{
  "num_attention_heads": 9,
  "norm": "rmsnorm",
  "rope_theta": 500000.0,
  "bias": "qkv",
  "init": "trunc",
  "learning_rate": 0.000531,
  "lr_mult_qkv": 0.4,
  "beta2": 0.99,
  "lr_head": 0.00436,
  "schedule": "wsd",
  "batch_tokens": [16384, 32768, 49152]
}
MLP neurons of a small language model. Each row is named by its layer, matrix (gate and up: input weights) and neuron, and shows model dimensions 384-575. Each number is 128 + 24 x the weight over its row's rms, rounded and kept within 0 to 255. Numbers have three digits each. A neuron's up and down rows have the sign that makes its largest values positive.
A block is one neuron, or neurons of one layer that tend to fire together. After each block is what it responds to, as a language model described it from the Wikipedia text at the highest values.

L5.gate358:114124141072072091066122173142145190127106106144064196156140141122123121106123158176132121143146149121151155146174125185132119089092160111148156162070089107139128090138123093165090107149158162152151115146130152121115134162047125122122149112128153090113138135142151125133086164067106109101126145139141089177088159114118133109159153109123142167173124125105113137112171130121157104112113131146129092137097111083159099125131121168091116142178123152155151127101136108149170156130095133132095131109101109061103127142147121135110128121114166170147140160145123165146134139145113121089
L5.up358:106171125142106179149103153130097136137156146122115098136169082146108111140128095155141093129128160106116158135149107112159084156104151142130095136177118148080138117116103105134102164117122109163135144143107094142096175127135131140129127079120113174124128150099153159151124104141070149127168150156099087150142100115112126159147127152126161157158159136108157171114113126145106117114118086140117159174085099124099144108124156081079099131198104117134172145089140173108098123096129136163108153164085146145120123138157143138166129129145116130137113109170155124125120143121120134187
L5.gate667:113102100138163147132087124161157090124113127102103073141098148108136110147128080148124107116136136190134162134150124132134124124132122140128138206118142169136129178098095100128076130138081179089161147086079131194110139093087145154148092106157134125106109115134062115149155131128118116143151084137136130118114094114061107130118146121115139118138115123150110150144091152132139142117196140154101137155117096097151134165143120090117137129159100120168160150147160163135104103151125114123107129153111128097124160137107144104093116146179142154119095069141124121116130130148123127144
L5.up667:114106116121098126151151118109140126118108103124096147131127117159117069116153107121099184136142137149130118150111138157130163121137096121094113145137130092130148119139098095105115121112140112136179123137130099107124186170171128129103154114095148128150148142126135148114127133131093152162110108122169088169118139106126111159123114111142097143089114118134135174111165122130122094130124123129112143116138161133149100133075143075106142146174131140111097114107140130147092101100092088119144115149094151157125126127104125101125124117107106134124125137118127110144105154143150113135
L5.gate991:108148113058081090091127174176152153140105110132091118148131149129140111122144150189131146092125155115142152182139104145112123143102133156118093104163118107113122116097084126128121126157151117135150142129103146107103143138168111098125134149156112131126166133116141116114126135120127102143135114105133119145149112109098105124132130112129146152156127123118126133138115140144126109118163170117174079147108157102152093120110131134126159143146129132097152126146180101163114083103141139129151195100125097123156156150131100133124110103118125169124099163113101105122144096128133096111
L5.up991:180158098146088115073113097135142157137112142128131096109152121147144071148189119123162076079126120171150098142128123130139164118116149150135145109146102155146155127109165134131180160129115192131192075135115124155117116155113167157132116089143130133108149136142097124149154155083133118166163118145143121127120116087103135147119147155171126131151155151119085118148167103151128143135158162133135159152144124141144144117099100122158110105165136066129130162100132122140118195101132128137120120150090122100175132159135113165134114159161127169131160120138160126124094140141123149114
L5.gate1025:184155123114137150117123111112119146139145105132084146084142157140140097159132071100145095122127147170136105154102105104140102175163109098090112094132172090151099126100137096138136150118154149157142143106105143112086148139113095085087124170103176152121089120183091083141148108124138112117134114127185116146130157128100131125133111120154091112133179129187127160109127113137118111147149130101170160139119108112159121143108127098141088160158130131144144126082118141116131119136125136102129152111088113139099120130177124130090150169102159095121117095100102134128137128114154117093
L5.up1025:123123135129152125117123123136130142087108143122113085073128178106078111109121131167122148134145148121137091111132105111132128111153138152137085087108133099118170137094079135150111141150102170082117123144183179129070167091133153102178121126131105125146128113113146152114130168139146090134121140116119096110107145114130102118129157091152113146090146127100166148154148108123078116119121102146120123094094120151151156116136150167124140113128133121106130110097180080183076109110127136119100186100144120148106130144162109113111144123142134099086169138136129164132151141123137126204
L5.gate1710:162149132147143102126128090093076127131172103133113105147149063135147136163140077111122126112118170081119142165109126110123091161133133125131150136112131097093114133120125101159117163116166145127160116142144113161128080144153110115090089138176149154151153107165121125145130141206114153117118103126158151134121093142099099098137124109121097146167188098090113144146117098156155152124169180113079164130141146092086131138093082112132079156162162097070162157149150144122109125115133150128082154166111154114113162117150143095126159121178167107143141110098134133112125130137122139115
L5.up1710:135156159090129111121096076115130121124120121107104132140120181144127111146155131070131156122127126137105187146137106128164151116130153157118130111116169140132102112113136103130145168166105110147112127151112144150116129142152124132155109122130171134094103106131119102155168130135144111199108107128191143129154105115076151153159151157150117124132113147125065132122153144133141119144155115097132100129146139114129140137105128127144108138135154152130119120080114144150132121132147136127145165093120088157171135155104135098131104130139126140130111102192137170082114102132137147134
L5.gate1743:116085110115147098157125140137151154119116087128066145136119112114120135126099096088164127092123091180113110127139102153150147130129101150122139087129115160132104153150116163126129090155121124111144147134136125080104155138121079121146104148153100109090143119140105094095096158135121134077129116089127127139129135116126156143111114119164116123131130128107121130066124114159136119098124111069157124126155116141116143145147136119150108131161173102116121159138157151114143161159167099124133131122094147124106125077160122133133092092141140171109127110141139099156103121096158101114
L5.up1743:138164128096121129119127111115141136149088149107123151126099125083128148110155112174132106108147150103104097117090132131093162140137150110075138147145139125129121140154142121134112159121172107069152099167086137139092133148107131061131137169119136113125113115127089116141143149143095154123102125084146099145165137135122148093187169120102133132156140138125137130107149075104137089123182132127137114145097109115140172115170130133121151131143105172095152095132172119154169110145151153151136161131125111106128114138142096143132153177131098130136177111136104159128175147115105131136
L5.gate2068:093123135136105112057120059156115090158102129124082130113116131093104114108152134144143118107138136141166133152099094145132136160113116136137095131127092104142116132124171113140092083144115187148134111135148119104084171113115173118116141117144148138123119067173133140113135099168141119121101120078133147161140114131103176128098127082082156140108144070155119141160131064162128120100166103111155121133111157102126104127129135074156131133135126120191126152122170164141128134132102147107132160153084131134106093147148100130163062126144109119127126133136167095135129161105123132131
L5.up2068:135131141098174135098105154138118151087106154166072145138133176114127053153129126116151100120109116134077151126136119133149095115092146119115126137128127172118116093127108116159115104162096143088129136102103167106119196124105164127099071118120147129126090116146116160139152128133108119100151135142148146141161132120121138102081121130134133169066128129128145112112123130118099143133161111118157151098127141102146097106105127126138127165179129086136142110121141153149129112178141154120161100122133134139134161148114101137172130137142134160152135127105140146138073144133129085140
L5.gate2092:107101105120150119126137098153140149121090131138109166118135096138130115134107092170129163113132146175164095134123128153123149119087171161108083140138111120185128138128131172143090150133144144098091096182145129111155144134147128126133111160139135132135091148151153092093110133140125129160094117116135117096120171093129140142127117103103141134120130110123121101130156139127087134175118103086164088138137136150115130134125135123136154167106142134122124104107162118128111093145164155115121127115129092105146141140143101077150085140088155085145126148139160132190127143118109090105
L5.up2092:112126130079137154091113130113129114110119152181147126147160096100118124111149143153150155118103147122177125111172108165135157103109102142165122167129123114112096130110128111135125130114161072086173120180119130107135102122145142112107172158174166095129118134098128142152148138128133123083177131155148106123103153081133131118136113133111144091084158087136136097144179105128137133171138155100108116139119133135126109077096141138138105139107101158131131139128116103121100137080107148127126134148153102157126104125093118124124112157129137125158129124115100170101130127152132100131
Post-event prepositions

L6.gate576:150140118090139107085121112109157163175113142130109109107109144157142149182167085096156098113118166122136157130133125124103151127152141191127133133128125132158112125094133120192139124165135162118183111118135133111112096158147125108125177176075151085152143158127120116117155174122137132090097114102152143144118131127131160103122170120117173171175166090132172129085134112142097124168090177132120187119109119128147130109104120095128116123172122137128135124112122105107131118155112135157155157108122128126064132129148115167151099154139124146135124097126140120129115120103114119158
L6.up576:160134132111107198110101133149146124105102108157122153099128112089131106161137109172159093121146149135105213130145133145087141178148222102144135112134102138137156094115140121147146128153096116125122122093127143116157148123142125118150156112124110059131109122122191102137114154137102133096166142167142139155155121112133121133109132118090114156116138120132098146132127118126097174105104108137149105133109124109157090111127103108133155124179135101174134140140140130143140091118084168139108167138135072181116150135110129116139118120112134118152129155159145089140122111134125086129
Military service phrasing

L5.gate5:107092151141117161128115140116114150112114116115109166135136147101104118169154082134136129137115160174154144123164106160153153133137127128123109149083139160163128153124141126172108158131167161119155169137138165128110143074151162140087116136138144124107081139133117172124163120118135143119124137092135123093105106117053149144122115141150147141110148134133144089123174116144112127194106124084155104189143153149105138121137154149156139136185155124099127145138122126134135120159113143111120134137126098128137156186134110166139084132131134134120109136113130143096061130124132115111
L5.up5:109145182147190124132116115147092094105115158129095166123120098088097179098135137096119096135107126086157117114108121188148136130117091162090074121130064124133086139069110113146121133132124115141195120115094129104166112073162120133146125148117200115120118150108129144143115125099105119154146109145148114101132114127105179100111153145091117145115130097106135093131151129100141155140117130136116093136145139104148126150107149134177090136104114133128121120118089110107115122077098082126121150114118132134095148132115133134107153106131147103149094117087133135145196138160102104111
L5.gate135:165129104177124128111170123101094121130146168118096131098122089126141124150119151124118098120115099119117127128122074123182131141104113175142115160082120122147122162121118132178154115142124167132125105122110108113110128167103086149130139130159220151126119165082151189126080125144139056079076127123117160091139114149125141115108162094148117085137138114110103129141128081176136074151129132105135112118118102122122138124138137152146114106123133155134127134151113097126160151133164112153107112144168123120083121113161109159121120158130091183154167163126131129094138146130130117121
L5.up135:111113107098108109083161187125130112093169099147126143118132133129124144142117160137140134131104121109175126136128145125104146121170117156062117128156124123156101115111139084121132125068141181133154110151103125129108171150130118116169085095169138112138152166124142157131156145101142132129111103102082072127145158117111146111110093132126181095103146113096131174086137091108159144156122102162130127091131153098130195105156134117121107133131117147115121108118138180130125138055136100114138117114113121111119138148108115117084138113111126166154119108132121113152141123144145129123
L5.gate233:176119090119122125133106106151133119106138063133077095128112130124104150092115105149167101133055153126103138108106134098165143112138171156158158152142149183090096143124119142128166143132104120130103091144162155138123134132119074120172106135162115089093089158136161125134133173118182091099115088158118129184084110163155131120172153100085133133108162138122092131121146129158125123089120155115131153128103146116152122126101120153133116175101138164162147107111126157147148099102142149117157164122078122091089162121171113132138118142135130169163125147114130145124105140140140141133
L5.up233:117123121161110083123114150111117107124156144124125171127075117134130129149128134163163108111064152112145142149166140089126085088190104121124172109119077115141106139104138092138100108129149130108129119130102157127142119147141142105109107152124151138075109163141135107194142152164184141108110150117148098147146114117153150133110109113136161096070155123136134121104106158119133135097141139163128103127110144120086092093158145080132110118137107174146136148122136132121123144134099138189150113156084093175133153181147119148123130143136133135096126136126130148136144146144146166122
L5.gate682:147156104112138087110120084120139141137140097138148127143095099133108094122139079076124102099120112139153123119126117156140111107097107160155117149142113107168119157141135091135106100157093151113103106109113103151118118114127128107133119088166181112115137175130122151103118162164188147120124098144198128118087175140109108118114126120114148128147133146103163111094145124168105128143130187141084136078146138100153122177128105121115099121151133082179132143103110144123132132113164154109147143133152159160108173113131111170091146129146147110155141195114137133171099134133090086130
L5.up682:120103116119121135144131157137097160131113114116125120147098147117135114175106149110142083088067127117164145152135145145092073099133065148166156150115117152133103105133123135146176134118150125119175160125120148091101110115133063193148145117188126118132087197094132149113138125131145110152085094105086115197143095107113120118116129098134093121123100134115107137118103116122112116130121108107109093136143163111115123117130110155109150142081088097126126107158085161123144104064140138138078156152132082145091128137151123136146140119088115115152109118127105162119136143092151151136
L5.gate1208:162129115116097106122112137112161111149140125196106146108101119113100111092133116139119136157123176130125174122130127136131177155129132143134149175090098112136140153130118181083132135092143161107148111149111120127154112111136132136151135135141162121098125142136149104146091180159104103085122119141118110168115175174113164104087163137132131123157112102116110136120155131150157130133117161132105158101104139071144104130137137101127132128112173132125115133157132123113135104080127101153164141112088147104113128130090106115105125132128192133179109153107124149124136123106135076154
L5.up1208:141041132094090140130123153129131116125157107140148134161166126166134115114111158142091119091153116097158109096117137102100146135134121142120154150150098114115100151122129112093119130130127144145146142154131124099086114146131150119129104124183108112157164100111126144157142116083102128100117134096077103100157149103143127131172118087115113127082130122103150171097118136151100133097124112143113100076176120107115133167122117116075129151107119125096162119101124119129117179157137171166147115136137070127099129112140174158135141132192115144117189134097135137128097150153088137161
L5.gate1422:122095104166144136103140084129148131179146143086118120163122114155118150149101130109147126135086106132114135111086088168127120143184134101118119126059085122126152142165111111152122129107121115110148137123109155103143151127131133161149129181139136137129077169093161132134118135144156133153139092087099089155102133118125124137133136137160133130123109134123160127116145101155163137095134124111116133117122140124145157130100128114130142120110140127116135126140129144120104130104120125127131127170116088137108138126131108141081127165136138129099127089094146100098163125124169103134
L5.up1422:138100124144089111154068137149124135108113124089120108112133117140123141135157125109119126084147128093137136159131144114156132208134125119136119162154119125152120124116086094159147154106110079137138121146141124114134161162140126145113083171150108150141138114093139130187120133122107128122127068130159131117168142143132126122111145170122142120088098111095108094168157155149165130117145143110099144098046136104167123161165104143123151117151135123110139146126151153137140137132098109156131146094117150127103131182114120173099125121158124115128163153099122136143126110119125108140
L5.gate1773:169136075151126106067137144141122142123122155150114163115143137167097130147169148127095119093123155101126128083099098140120159133100115138125093150135106098177126103131119122143111170103199154121107115162096118166139111098093134147122171138121140125137147136135165133108139119147142111146081127111119139156141135151134079156112113114070144129134126127115138092104119095127040105150135123143126079089123139102148117170147125141132152157111112160123126117080155148151129083095146147127122120129137153110102105121173101172137121116135131135159041128114116110179124136106124101159
L5.up1773:145107141135161149129099135141136152128110144134087151172165111135122184138108105135089140109101186173108120138104132121140157091137137135120108127112123109110131071129177147129139156135157155128149123149133113094119122148127127146165117118126120116096171095154137123105164125171165123133163128103147108156110125111165087109100128139120129109168131082135117089110161127128118142113106131118100143140106086132154121151096157041115139101146087182151135123123124151114134118101113094081106116100115105163118150175164197121149113135133136086148142109131130145104119132117144130145
L5.gate1939:151128166119121099111153148154152117150162103155123121105147087124125123174143125112132081109127129111156147102124133115137120130130080120123128122112117131147089142136110101137125153081176166125135165132125128107162130127104139149159146134148134119147128129115117181106142133138124071123075117133121136146123132145084131090136101133097106100135112151107116100100118099182070079113121145144146114100088100099166127147138099173141087102168128156133170129081121167148128110109151112128146138111079120110138109107136118121100098109099124158153129151090138114143124132083112113097
L5.up1939:164128109107138120123129131142149112154137154130142109151122145082097156178148164165127106112139115085141156113104115098094104129118139159062135136126144133149099085092118109162134113132141181137113118144119087103106124113103097083147121133098137114167112094152123120137161108126138129142119105135142102131114115140120185120131125153108137114132101123100155123128102094137120094136133145162092119146112082122121124137139119108108138126095111146115161147089157170136167108129135125160154125106125158136163132125138133119103082120138065144208155161142103096115122124095126144138
Record-setter "to" infinitive

L6.gate465:176143093141136119152175086136129095152106120154133098103193090191070137174169143121124129156112110163150157124123096123098139160143123179140141142131138091143123130094129128112124133131130185201093125108131105100145128147158083091146150113170157092145142174077104106112127148160166097146107091119126123136119127182122120086131122125161129137137154119128130125089107114125131159174136152099074134174150118117160126164133085140103165149162109159104147129123107136127089089060145127118093123124147171146137128145165116138156148123108128156157142140121125102151124130164153104122
L6.up465:128081103153100123109124163144144146090126147111106155144128116121105138188120129106132105128092172150111151145167118152131151088127131122099132127136095111139135149099114138163124141145061144106101156185076119095113136107126134207113116136103154094127147154102119155110154149104094093144179114132194092038113188131135129141143138167110129112126165111086133106076134117107136122132151144121117097114153105133122155096136139118118153114179156152144138125138151121123125157125187114135091153128130127170136096153188117140130106103112087155160118148124146113145114161138128125160
Generic person/entity nouns

L4.gate168:120114154122121119066081158134088130093134121138172118122140148147148084129078125123162126138106084127117129156156146066134109113114139137135112166138110118155091121147142100171132112122144145146133173144133121117156147113133117132128135116174093106132112101111125125158151131136167118082122172099171088161091138143098149128173117155085106164136105136135152124160094124126135140104109103135102095088116110115158139122157131130123174129132089143113141167085132134126142141137130124131152126163092124091123153120142152140093139143137132142131147154120135141132119099148124179113
L4.up168:152140145105103093089098137132059133140140118090154147088141131123129116099093157139144159146104100091110160123176139109147111174102160119136112095125150124153137098109154131115159134120145092129118151147164124098117136099110167086129112117149117095156130111144131121082135141127129120091085133110111101151064147140127161131156161136155145163116133128108165119126119166142103123122113104155146093119078114118114166125141123164090133101119103176117108174094091115119103117088116119144172145135110151089162151131180118102082147141107099103133135169181140154123143139105150183142
L4.gate201:167117165139058098068097152143098155115169101103119145148110118130143138121144122137161164120090160157143112116099113149172157148150124103102142148131162145127108092131127102117145149089149157116109140072121135114128136137123161133117119130135161133109120123115093116101104161135127158098079124091125114169113143159098145106120117108153150120138140087101139114176142144144139097165133120121111104111086087090145152159150147136059136116131130180119138159091122156094138103146133112135113098165116135096127111099137176110138102119120167104151124154115115127147128128116162169094
L4.up201:142109163140138117114150115151122114116174098125103140143114117131070127158145133164128166108079117106092122114147152107119116109144126085120156097121166165123089085137145123118203109091167136087134081097104140113084090128119128116152126103158121138093162169084139138147147137134160100142141107099097085177069115104107139141153126095148130109175105188137126130141151099126108111136111096135144128135140112107148134149138093146122111100138125119129142135104096117096128096096142116126108158154159135064201163119161130122123120186138122116110112182102152166124141126169132160100
L4.gate684:127095105124143125094131116145106111122136142126122120126150104120164121144136139131122127143057108148114101121138151142126135094118124106155104128127110099145123121115136083152134110124176112103147125122116121111115150149115154137098141110160140079099136114125144150126095144148118098123115128104130121151124128132099116125137129137131135101123105099166128165171126150091170187127156110151080126129084095108162118163129089087097164193129072117118115115090123168156140144116109133153136122174119141112127141101109130128152126113131117126121117086119122152138129100196136096100
L4.up684:124148143127136122095134112102132095183158123109105113154121098126120158165120111130101140113116096146095108103133187096110121110148116140161133090170095120154129147168154135083135138097140131103116105151116146098108119111139150123095149071143105157150136142095134116179154172145098149124112125101081113138153104101141141119132123107138099163099139159126135156135115163129138168117112118149133152149162116138167121109163117098206075155146182123082128179161151127118128057120139130134143123152126114126146158142134089154098123129095150134135151104086140134100118118163146141126
L4.gate687:125112123132112141111132141150150150129132099070070170151139104118164136158168107125119146182115150111172139114151107138164139103111122125128113146112108133152142136161099090106141106119138083101151119123144129126159110141119127086188073148110170127112163099119112139135110150101090099129111100097097068132140207132139175180126100094131136158113109111110142119149113144169103152140162155122113098134149103134132165088116117120146140120137132103124140139108133093160127129098114162095122146174085128124141180120147133165065129152179100149098095143164169115087095132147074129111
L4.up687:128109155131112154124108156150154165139125126155131135093101110082118115144167159112126114128108125142150138106096138132145095087150104104087119085155127099108096122187103125158118155146143140118168105141087116144114156130130121141125139113084117065112128144158124144154121148089108132098120121133154135086088116138111131148129122135174141138154139094091174100115147109144140133125163115102119144125080159105126173143169073133166146095169143120092177127073142123152116109105130142131085106138105126119136119113106178113113139147144110127132131149102096107170138143103140144125
L4.gate744:116156122124112097136143163097132149118118126124127161135107127119087156141127134142139128144070100119146101116098126118142106105187069154111141115083164093133091196111119063118105100126103152114125130115057176130119149114083080149118067120130114059109135133096095126109101170136135144094136152110076148092144106101121121156139115131132099168127125140130119140118125108123124116149136109133083138124135119100125125210117129152154120132121099111140119076117151136157137076080145087098100132156142127131092157140138142136094148137107113098135133110157170156101135090134137112054
L4.up744:154087152174108139135094125130121128105143122150159144146147094131125112195147130122128132141124119098126134129134113107118097129122108115136144117114118113126113109118137133159160134168158158133117149171123135098163121108150159120151116124120118167169103122101134155139135111134134137151137127104107053168114186119140128107141083139132122178138115115131125118115148113145132144162122108115130120124140120108156126143128163112144134089123134158115130129120163139105137114105104109139078135107117124127136100139151134177149113135119071118117127134128101143136155101109132115117
L4.gate1096:163147132127099123116132121142139108092145120151095140141099086116144152081144114112092132154122083085125147128126122113134105100127103139145134186074150101137113120124107114124133097135129130082144127121118111080119166131122101105177097107187149122143119125162128116080092142117158125151088102098127132115148140136144112160125084087096153087113149072121168160179176134157132160089153166124133129107125118105127102133142131108183123115119135166134160114124134138145147106089153132108142156111137131097118136147130110106101122152144123129145119141160145177130101141112146110124
L4.up1096:097152173148123200105139147136134115110187085173106149129112146066107099175123138121152148123097133123136141102133154104111120104151155108152119083138180133100071132117151099135133154085136109114079133102130119165100119126122105164106110086134061116113124129148093136167084146126114100146129125142140096113133120121160168109111126125138143128101108144141152129133102143147119104123096123152119090073108151119122146095135105141099154131127108135153173149161143133112168135129125126138106149150124155115132127115128122151130165128178103073129081122123111120141114149095143156128
L4.gate1340:172187120114069138093107131157113116180143076099153169163183108153140133168138114138149125100093170107104099149120110122143106147108115128129104153121129105135102154145119115141156076127102125141071118100059148109099111147133094127154086118112144170113076135120131115123121118114159123143086113096097156150146144130107149094143116135098148142113125109139145104149122143167120114121076139155133110136118071123161173126121201156117156121155120139090104088106139157119108098096146080128159136105164177135121158176111148140090143149132128158144155131140127138116146148087125115109
L4.up1340:154133120119154084129142121127125122140111106134121173107145142116148136168148175135165161144117156090165094108134126148141144143138121141146116139107116079108161134100126160159088100160119161144149122133100166130125086178135116136155126097129162146138107116148154116126117098083141151118163135121159128108130162149142086159120097135098138177107120082146153110064136096136110133145125109136163093125109133111120110123126124115115193173131149151159121133131092137112155115141088152152087118147151093144098160134174134092164147140163095112128116109107135138130118140103145177104
L4.gate1480:093162127134135116126162171153129139128120128098137150133143140114121120135104172162147137135069108127126076131124109100112093108136146124059137132144139123113094165133136029095108117121142114063097105093094147136110148134148105135109094135151108071144173121121113154150137148139071119098138130135103127122111148122155107111091113117078083137117171148115112107117157156143112129128096139143081113143088132127153152118155129131126105116123122124159109111089139148112144147119106106104125159145130141101109135128126107182078113126150102121129115119063134109108149099100136118146
L4.up1480:108146168095122132130120127154153105087164136198110130115097096113123140152141160152107142111120126098116090113127139135097141131097123126102113113085125115074113182181134146125097135124128104100128126126123121059121168144104116130134102151122078118117104121150166124103109147168114098106151102104142148158117149109118141103086123112105117145098149164122154151142169122119157134091145145116120088133081149135131131152134170122169174138151100136161175108143164134143123122109127182142119152149120135162113156121121099150153164102183135101158135099109132153098133139083146153129
Relative pronoun openers